config.toml
n_kv_head = 8
vocab_size = 32000
positions = "rope"
qk_norm = false
extras = ["capped logits"]
init = "trunc"
init_std_o = 0.00546
init_std_up = 0.0256
decay_shape = "linear"
batch_tokens = 262144
MLP neurons of a small language model. Each row is named by its layer, matrix (gate and up: input weights) and neuron, and shows model dimensions 341-436. Each number is 128 + 32 x the weight over its row's rms, rounded and kept within 0 to 255. Numbers have three digits each. A neuron's up and down rows have the sign that makes its largest values positive.
A block is one neuron, or neurons of one layer that tend to fire together. Before each block is what it responds to, as a language model described it from the Wikipedia text at the highest values.

Description: Role markers and party labels. Mostly "as" introducing a role or category (wrestled as a face, prescribed as stabilizers, as well as), plus party names in election-result table cells (Republican, Democratic).
L5.gate182:130129050128146140152114151099107089114161192146101151135162045162109129105102150147195157104119149138124135103160132097093096149121118163169081168178127168113097113088071088080103134158105149153115107151231121104137152128132089151134130118119091156142162144204166121127139123120132134138
L5.up182:098159070140116156142162186042106158152189111116123132172130157127108176162095158113144161080118074114141098136173143105113182107150106167104061117129155152102137169084152126113200191114123221124140162171123130145164120127178126142165138177126099132075163118139159154129131133047173052165
L5.gate748:160135127140100106136122148143145131099147147142109088090094147070118094120181086115157105141085096111140092053155075141121135183209113085157117117070179128151062128150145045075118164057155129115135093143131092119140144135137125126135122128090087112145110096149172120134137107102150167149
L5.up748:128133121115083101083083102119093170066117082118084129169087168146128100070116090120155190101130177133067151099103182100087131113128095104125129115151155174100135157147094159135117196147115118135114136142158168093086115104121078122139121152125111126112113121156126162097107163138178109113
L5.gate756:157127069156088066143209129119074110110142112095167147123115150135091080104191136172151090120111168111138125051119089083063066107114073206184125166106146109072139147152112111169105030153141101168145108165115118126144149149120105108063153168113110138098098110112138110115082127136132185174
L5.up756:153109167160090109135150104146116129163167168094076144175141130047185190162120121139137151117094059168166159148131131117193150080127140177120096082166091152121165117120080092150168081141124177133139130160087095119131141110198122145160190135134086052177055101126144070126127125126072098074
L5.gate768:092099142159163112188131144120108090143118145059128178137114118172167121186155120105071151130120113104135131155147126154150126210156135134159143096164097099122073142141111122083146078080150144098151159100096109125131095128155133141111141124053162147116128110135156065155153155143041103091
L5.up768:153101103092118098149198092137135093167020173144115191128174192109143168182149117175152135173144061123129148128151127136092172168187124117180155113176145136194132108177113162141136120144107133203087126106150120172074154150131166129128165129152090126099128140125092076155087174146125109138
L5.gate1012:124137105130149115077106150098167166070160100090121146182133141104145081141092140101103143089140154127204096141173099111118148185096084084086066115152127123155078164085164124093152154125114154100131066118090096169115124132178143136171118135155126086106120147223128128132112121091099072142
L5.up1012:071062110155123099130047164144131147135111173129072151111097096153093120176126103105123181208164073122188174125134166136123126150166108143117075160126133093106073117082131172120072119090142128143164112200182150098109150094158167124119095162158152140087098101076159164162096106114062192163
L5.gate1203:171137128158085134086113140056103110101106057113154148211099129116085116135154109126201143123121142164079090092128104113077116164072149119123132175115134130111120122150202154160087150111167154131126138141168127138119127094156149149156138078050090109163177107175146179130101142134105106108
L5.up1203:073131128187175149136117119139089193111166061161176121118127136161128141120136088133174124171125144134125117095191100135190163164083205088127116070140145116106132144136121139134151130146078113153169141112090148093094123175110162109148139132150176113175116145166141140137116072142164142093
L5.gate1400:111139101091131137115144076103135081161103111130115156100115149157153035161096141161156081057128153118116165127121165157112089118102137109211098177076161191109133096060103129142135085092150084136121127161103082123110107191114129078122113167112178120136139133088114084091134125127168142027
L5.up1400:100188157089158070139150083150139116068133065116148102144087128121067094188107142134071139119121126145126132114106187146072133090125102134166116101143168132131137129172122097133107084163153101147108130156143105116099099122075068091117082130116140132124155127082141129129042131159080163156
L5.gate1854:118121133128104141101078129152048129146133169164132080119213135096162156084156143143153140122102159123147134136139076139163138104111120155132091084121107121147045137138109149148152123100128173068086080101140099104036113154108108173152104123171119136093138109088047062113157141120138074123
L5.up1854:100179115129136162094101187121136156119085166097221121193189101102101139137096081108064122191159108142126141089122081134134151082156090156142121117109149115136107147143124145139130090101096151069133102185136133174134167155071110112132104092164092162071138133087111103098115165098156105181

Description: Competition and organization names. Opening word of a league, federation, tournament or festival name, mostly in sports or awards table cells after a pipe, such as UEFA, Liga, FIBA, European.
L5.gate168:129123051124136120105141148122141129149119120141140178162132158173104089126138089107141109137097172114107115155117111124129144105177074097189119184145183151123108086114146132097077080126140136130175087141137117097142063138098116102117091062142108189144123137159171101130083128134087107158
L5.up168:140051086200113106124152100146154103134128129147153133161107143147104146104115071161129077141180133143148114079097153130172140117139145149101123161110122099069078091148098166050174137186088133130166104136114168108148164112165146101139155143182116101125146123114107125199105096102151134119
L5.gate289:183187146169134106133090087132132141139141172186113104083115074112171218080131191109127100151145090134127131184160155110171131141108126123131106143143157113126108142144144122086111123175096187099133102111159101143211137096129160115132100150118157106084160084152186113157101095120084123167
L5.up289:154082127113165119136189111138163108168100158101123099116134062169054130205130083137159151079139089106130076151122122145169102130137128163131135155082125181138119095157132102145138181124155197162123192091185128168125104120196120162104134137133114134160078114083132175129183115120162074131
L5.gate391:103133154130083055121091080129100079086145119132123148179150125112101097106154108182118130119104198110138170124101118155159110146139132087145141146098104178140085109077157050095127117131129075138137140214174142136189142097111138113136075145133141064119189121144125114118106115141109095117
L5.up391:203133178072101075129148105174178158099108095138111131180095084129153127133088141138147162116148186163101176106102101149102125145138118086120132149098127119100159135136126136097137133142143074090154155141151174156183162077132116057140118147134142093171163119137101065158102099107107130103
L5.gate435:139107078158183142113117108110162175132130090095143097102082131086135121127148126158149106131135091156080102074132127137105153150081177175195123176157147127176131117100060080124056080125102082167169125119144092157115120091150126083158079186202134116146207185179110091189088133130177132114
L5.up435:177117083104089078149136146096140093126159126137116102083114078155163115156098111114123123105110117094145131126094090164094092136134084167080165149123128183133076087124083116197098133110167103095134120119110151134141121134103140147143125178127085210067084176149122191154111140169122066127
L5.gate1320:085112089166097122147122115125117144105092166124155113108126092153099138100115140083182129104128155134121069118139137114143106156146149151142086116123121116121126096153077062163119090142140134132074128106152115125133138109133080161133143074080104149086177148189111148105115086105136158129
L5.up1320:114103085121069135200165126140150127093109130098174176179118143160088176122074124096101141127152189164153099198130103126133192142138105148114115010141115109063148149158153083136145161122159149164106125113101098132108113069124117153125152133102130108127135179162183114171082123187137128076
L5.gate1445:163146138154112080116112161135151143119091124111149091090097141121138109128139177181184101150116109147111147118075145157124102124149139073160166159165152147067108116110088157134132132130167159086126072153163123141125137137169105150081127143084105089124124150082128064121189107167160119134
L5.up1445:107119192143130133059167101127172108107132091134160174157165109127096170108106167115129073154120121116178130133118102095130139107201136093116198104146136125100110113150100100161143089094156143129138131110119108126095104077142142151160160190195151079140088090189121124130103139110157091116
L5.gate1477:153076079067083137107133074145129129117093119075104095107111114186109116125146119169129128118096144194096111174098162127091145109114107102151139157138126126139147095143171145113097124080088070156090169111124082136148105106079115157136117166149110148180114087125074147114137135139115126134
L5.up1477:092100147097085050193114066135130105140139098120051140124177153171126091135104084169130121166192107134124169071089116081066088121115153131083081101101159083138188120157139116180115137090096114163132101158110093110078135108102130096132131160070167125149122141115110141159151104193113094149
L5.gate1837:145159036168111153179171110085086123062123128115178082164122119168073174104126145141170103177171100118129172123116155124117099196071113116065073131135140137184173110129146134083147228148120128129068134112080077095118094132157106110126153126182206144108131129115123093117060199135124145107
L5.up1837:155162138200152138159118107089059140064103153158128143084131117162119086108148110106137095072134109141097084149121079122055126071163117152152139093139095144088151072125096122156139094163158168148086096140123136129097094147093066160143064117106107169142139103098123114126109139102063097142

Description: Sports league acronyms. Names and abbreviations of sports leagues and organizations, often in stats tables after a pipe, such as NHL, ATP, WWE, with weaker hits on other organization names like BBC and Gestapo.
L3.gate33:123092044161104115088160072116135120111142085127107165175136108121136154097150141092157090149132140149119204188072096120127171154133161093058122053107150102102129119117137142124094110105128190173062118138125123059191116144082156088152095173097114132089126137135121089129061157195182119088
L3.up33:128151126125191107083149088141150076159141123090141096151124136128114060131124180213163164142147104154134135094129142118159095119071099155100109115089066158109089071123092088113090131152167141109124180137144095122189097195110101150097119122104137100167184171168168067174108110133139074169
L3.gate1425:137074131171121102109114058156144132119109152168081145200111086155101185125117134146142108180150130116131155051132109133138136124138136139167153105082170082098122070153108091101082147122171102135022181075136180127172082100104165177132151127106142096143133180129169120122093095189086061108
L3.up1425:149120139135088157163096057108142081111113050058102056093073128164171175163070131165106122154141118144149139105137098079116144146131099118132116095121164095149123106090119138141107103075082148151149152092108075113171170080076116130107106137118138092110132195153104140082050063129135108158

Description: Clause-opening "as" and conjunctions. Mostly "as" starting a clause or phrase (as a result, as of, as well as), other subordinators like once, when, since, and table headers like Year.
L3.gate24:086105110133131155149100149148193091119105175092106160091112151132178166152158093114164120085097130122149131156070122133187166118139142152119144111141161121090069143115116108117155108106117165170121090098110175152089181170191034112115132106056089143133162106139169160138126119114122133141
L3.up24:120115097130164123110133179131134123116119129112149178184127156200156143096101106125124170141200117203176164131146121154105084157153113194176119176155114105132142162146135119051134119154175129161121178126138129191118113178094115112109119149188128103129132124163098130126059109204119103131
L3.gate774:088156119157118126116119125138092134092106149126190176118127100127179133126149067042091108141116100086109135160105133168085154142162173152113122152118136059118117096166161067147120104168126094113071173153116132104119130132082079129106116137092135162135116123135069130153097170094120121159
L3.up774:118153079137073118201090139095112100074117111120089120075117113151115153118139122136139117112167137164146117037148114106139121167086160105142158105116148066184115104133152162087112123135110150104133085151136114129077080190119197091085107149143158168123121108164178132099116146179124165139

Description: Clause-linking "as". Mostly the word "as", often after a comma, opening a clause or phrase such as as well as, as part of, as an observer; sometimes by, when, under.
L4.gate733:138135094175157131163174143118119176083109175128138151124142130110130169182115134133140132149124138103108162088141142163118121094149141114142134158159194153168161145182171122141085141126160070117088101137110113147120126170110122150114141202120072125179104218164104048164110243107117082149
L4.up733:111179138113107111127153155032100108161095169171132124196057159154168147128111157167124152170125077131162111143099112161025079186130167134183100112148119136168160105145126076077153174149150163166098164121111140170077133130146173167144120134156128129169122144146143136153112204101154097105
L4.gate812:062097090106105137135132163148145090123075088159121170156106107132120133129146118104131110155125184103062156108111020160137105110113141159166135154139102099135126122145066185171106084077169099155117145180093152112140128119093165148088150130116165139140183133174113126100137141163101167083
L4.up812:115134103087111094170108096155136092177131098124118157133125191129186162186118114166120084171175081127109145104108105098188146156135155169095148125129109076159143130131121161072147099098111155099163148101164127159177123133159108145148101141098171113107144110170146214141163091141104128110
L4.gate1812:159103073123124146112174150183145141141144151130133143159109159149165097117149125150149157127115099146125151067146161129026118162109121144112110177192158117073134102165188065089110146097081116093084176094140088111119141115073118128111157123103143143135140153177098037129116144141141116164
L4.up1812:094158173119149043148146110116170093109118206156118104104180138142143156100153104106125119116127138084118112105106102115155130108156127133134164135180101151108111135070144178175067095094090133103137172149139159194098167114131152194145109179161147123084076133122085160167194168126078187148
L4.gate1866:159146144098076123164089078095113062154123112179101136107126133118087122126149150112135139153113085154096131107102116138118110152154108125167143097106107100114088125092134070157098101141220141087071124107162127130094144168125167178090112115105135100117109133154167117146118169159124193125
L4.up1866:136148158139187120118179167136093185120129140184107109145084143137113123134114158129050180100195114159137090158123129145136107124110122077160132147126093157167114134128063100093134141097160112144147108100183152128148166141091168115134092132162132089172171123121117165139155136140074131178

Description: Competition and institution name endings. Final words of proper names of tournaments, leagues and organizations, chiefly sports cups like League Cup, King Cup, European Cup; also Group, Theatre, year.
L4.gate256:087107147101157166137159181159130062109079169159111091100148131091145161158111143142178123149151091120155064142123148140050139121142148138188087128139145183102139137111122163123124102180157132131083168140136105105048074064138085152161084109075118099126163136067090134100142134178122158087
L4.up256:098149133147171100126153086108096152113124177153152094090091127162133185141141052114168189187132079163154103132193109106054148192122127167128125065122135145117098169109176111146165107184171162162185160161079150155144173137105117117150170110148133151116135096101097153116171119082205118183
L4.gate386:098127057098131093135096094076166121119080089146160141145132109106157090142106079122148154170193093152180131109098125085145123105067089216173157122124188057139117109098145132179117118121142123123086058182130141163110069135145145142096174107161186144177183139162085111118088149169128123116
L4.up386:115132121155124144088115089111181136185134159099201082093121168132158090080047127108124149078145146090158143176083106151142109133162103123092101139124107138093156127154112139100152132133111140176160143164146092169165141077140177089137036165162108194137182121097129143189119144152136102192
L4.gate535:173139109084089103124143124097113191096084123129159052092173126165127080134148104127141096169159145098105141196109119116172137124131122117163125120113125110152110114142073084055124148125127122123126129140115088116117134219120074105154110122157135167115170149177131071164185103163057129055
L4.up535:097083168106179140116149135156126122158178179083094116115137156089141131114121103154185105116096106126170020151126099074148121118160146174072135169111104115158078128130112080108133162165154105190133097078194105067105107112123095148167099115116121114193141124123071194183175080137143099187
L4.gate1300:087160096130128142092156099142106084076107155119178143124117088193089183130086133146122169167125171155128109115151084155124076156146080146123090148094171151078138046102157132106085098191121172165087163160156168131148133191105113110089145179176133092142109153114143102125114120195109100152
L4.up1300:181157164134162121171156104094163146114057124122134169055106110142100157146141153169135107118146094118186109085141117159176106151072149080148085103135129134106114125152142127121147122160131110109167143095106117116090134180107130068112120124144172170159127137087133109180157137106103138122